MLP neurons of a small language model. Each row is named by its layer, matrix (down: output weights) and neuron, and shows model dimensions 192-287. Each number is 128 + 32 x the weight over its row's rms, rounded and kept within 0 to 255.
After each neuron's rows, "raises" lists the tokens whose logits its output raises most directly, leaving later layers aside.

L5.down666 [124 154 128 131 168 182 144 153 133 139 211 197  67 168 133 128 197  63 141  91 221 139 108  86 104 104  91  77 111  95  97 173 182 101 123 151 119  90 161  99 144 108 131 124 105 148 162 124 139  81 117 119 132 162 103 156 105  85 125 140 142  99 122 170  83 153 115 136 108 135 140 118 142 136 119 147 111 127  89 126 125 135 149 116 147 129 119 106 101 127  93 138 129  75 172  90]
raises: "ente", "nce", "ence", "ress", "r"

L9.down718 [ 98 166 162  90  86 146 130 110  75 190 129 102 139 143 161  61 159 126 121 143 160 192 123 105 230 154  97 130 136 106 145 163 158 126 187 136 123 164 167  96  96 134 143 140 127 187 115 126  89  98 139 147 129 128 157 130 111 135 134 146 115 101 219 193 141 109 103 141 152 116 165 110 101 121 152 161 135  85 167 111 145 109 101 120 118 166 161 116 117  65  93 120 147 111 130 159]
raises: "gr", "gin", "tte", "gi", "ge"

L10.down1153 [143 164 139  77 140 178  99 115 123 110 186 105  77 160 139 119 151  81 133 154 190 177 101 123  77 110 134 136 184 154  97 128 125 128 167 159 111  97  81 172 111  93 124 138 125 122 143 142 130 101 142 134  98 129 141 100 145 176 120 102 104 171 197 123  88 161  87 136 128 148 110  95 148  99 174 142 125  95 144 163 131  80 119 139 154  93  98 166 154  67 159 124  85 127  98 106]
raises: "ert", "lets", "en", "ele", "dis"

L9.down334 [ 57 127 152  98 147 158 172  94 131 150 152 105 191 123 162 152 153  99 143 158 146 105 174 101  96 139 164 102 155 156 109 149 159 172 100 110 128 173 101 134  92 121  58 114 146 119  96 149  94 176 123 187 151 127 156  87 123 130 190 135 161 121 151 141 186 152 134  99 171 115 117 174  76 159 118 143 171 129 152 107 106 115  94 111 105 130  64 127  95 174 113 165 153  89 116 126]
raises: "tes", "té", "cra", "ty", "tern"

L10.down854 [122 100 153 135 176 138 131 142  97 102 125  77 130 131 118 160 103  97 148  91 147 121 118 152 105  70 127 152 118  86 200 127  73 148 162 146 126 135  52 106 132 168 151  73 141  90  76 140  94 188 148 117 105 190 151  76 172 190  94  88 125 142 203 122 208 119 102 147 188 149 155  94 132  87 114 152 132 127 141  94 119 134 113 141 117 182 167 110 152 132 137 174 102 149 119 118]
raises: "ning", "r", "o", "ring", "res"

L9.down74 [125 139 156 111  93 117  75 164 147  85 141 125 183 118 104 136 143 137 151 142 179  94  82  75 124 195  80  99 127 135 100  71 149 137 154  89 132 138  72 146  89 160 118 125 114  91 125 186 143 198 110 114  98 129  82  79  93 115 129 132 133 123 102 125  61 152 165 121 131 136 104  65 194 106 141  92 176 159 191 186 102 109 172 104 190 142  98  50  97 137 111 105 177 194 171 142]
raises: " it", " they", "ever", " there", " we"

L9.down441 [ 84  85  67  96 135 167 123 144 131 107  88 149 133 132 132  93  89 113 138 112 122 189 112 138 183  79  98 111 148 107  84 123 177 166 117 204  82 133 126 140 128 138  91 155 109 117 122 140 167 118 125 176 137  82 146 167 154 154  95 129 145 147 121 192 135 161  80  79 118 138 143 114 133 109 167 131 147  67 137 107 113 165  73 122 181 135 121  90 174 113 126 161 164 136 152 167]
raises: "ification", "ture", "ting", " list", "l"

L2.down679 [154 135 208  68  92 160 126 120 108 114 148 114 183 106 165 113 140 108 127 148 133 139 152  86 129 132 117 133  92 220  89 108 111  84 144 166 198 130  85 147 112  75  85 148  86 115 125 136 141 101 104 143 116 175 157  97  84 131  90  89 124 160 127  69 155  57 162 162 101 119 109 128  98  99 116 164 176 139 159  96 134  83 142  96 140 157 108 154 128 142  75 159 121 123 175 137]
raises: "ative", "ities", "ario", "ras", "ary"

L12.down38 [ 58  48 132 109 132 166 157 130 158  76 147 166 120 177 167 123 115 115 155 111 114 158 148  75 145 106 112 125 112  92 133 146 166 158 107  57 188 127 135 109 126 159 170 120  88 177 162 110 123 109 114 115 104 211 103 110 117  70 150 122 127 169 128  27 120 124 115 142 153 164 111 112 111 148 143 113 145 125 130 119 111 153  68  79 125 150  87 123 138 138 126  89 116 163  94 120]
raises: "era", "ency", "ement", "ente", "ara"

L9.down1260 [131 180 136 159 156 153 145 127 109 107  67 171  85 192 150 144 151 143 164 197 156 126 179 147  79 124 132  90 101 124 168  99 124 119 168  86 139 164  88 151 107  89 133 151  97  68 130 148  87  81  84 154 116 197 114 141 136 146  84 118 142 149 156 152 109 140  48 136 129 118  51 134 124  97 104 123 154 167 133 111 158 161 110  95  96 116 123 144 143 145 116 134 149 152  76 151]
raises: "ona", "hana", "h", "hi", "ree"

L9.down295 [ 87 168 125 236 167 165  81 128 132  93 138 111 146 182 206 116  83  43 155 171 169 109 131 140  99 147  93 127 114 108 118 180 100  83 155 124  85  35 155 122  80 140 125 140 137 153 126 154 116 158 107 133 100 166 105 165 144 141 126 117  84 106 156 123 162 134 107  67  87 233 104  57 212  83  96 115 103 102  98 109 136 117 143  85 114 104  87  93 115 163 165 124  79 160  59 174]
raises: "lot", "ym", "aw", "low", "yl"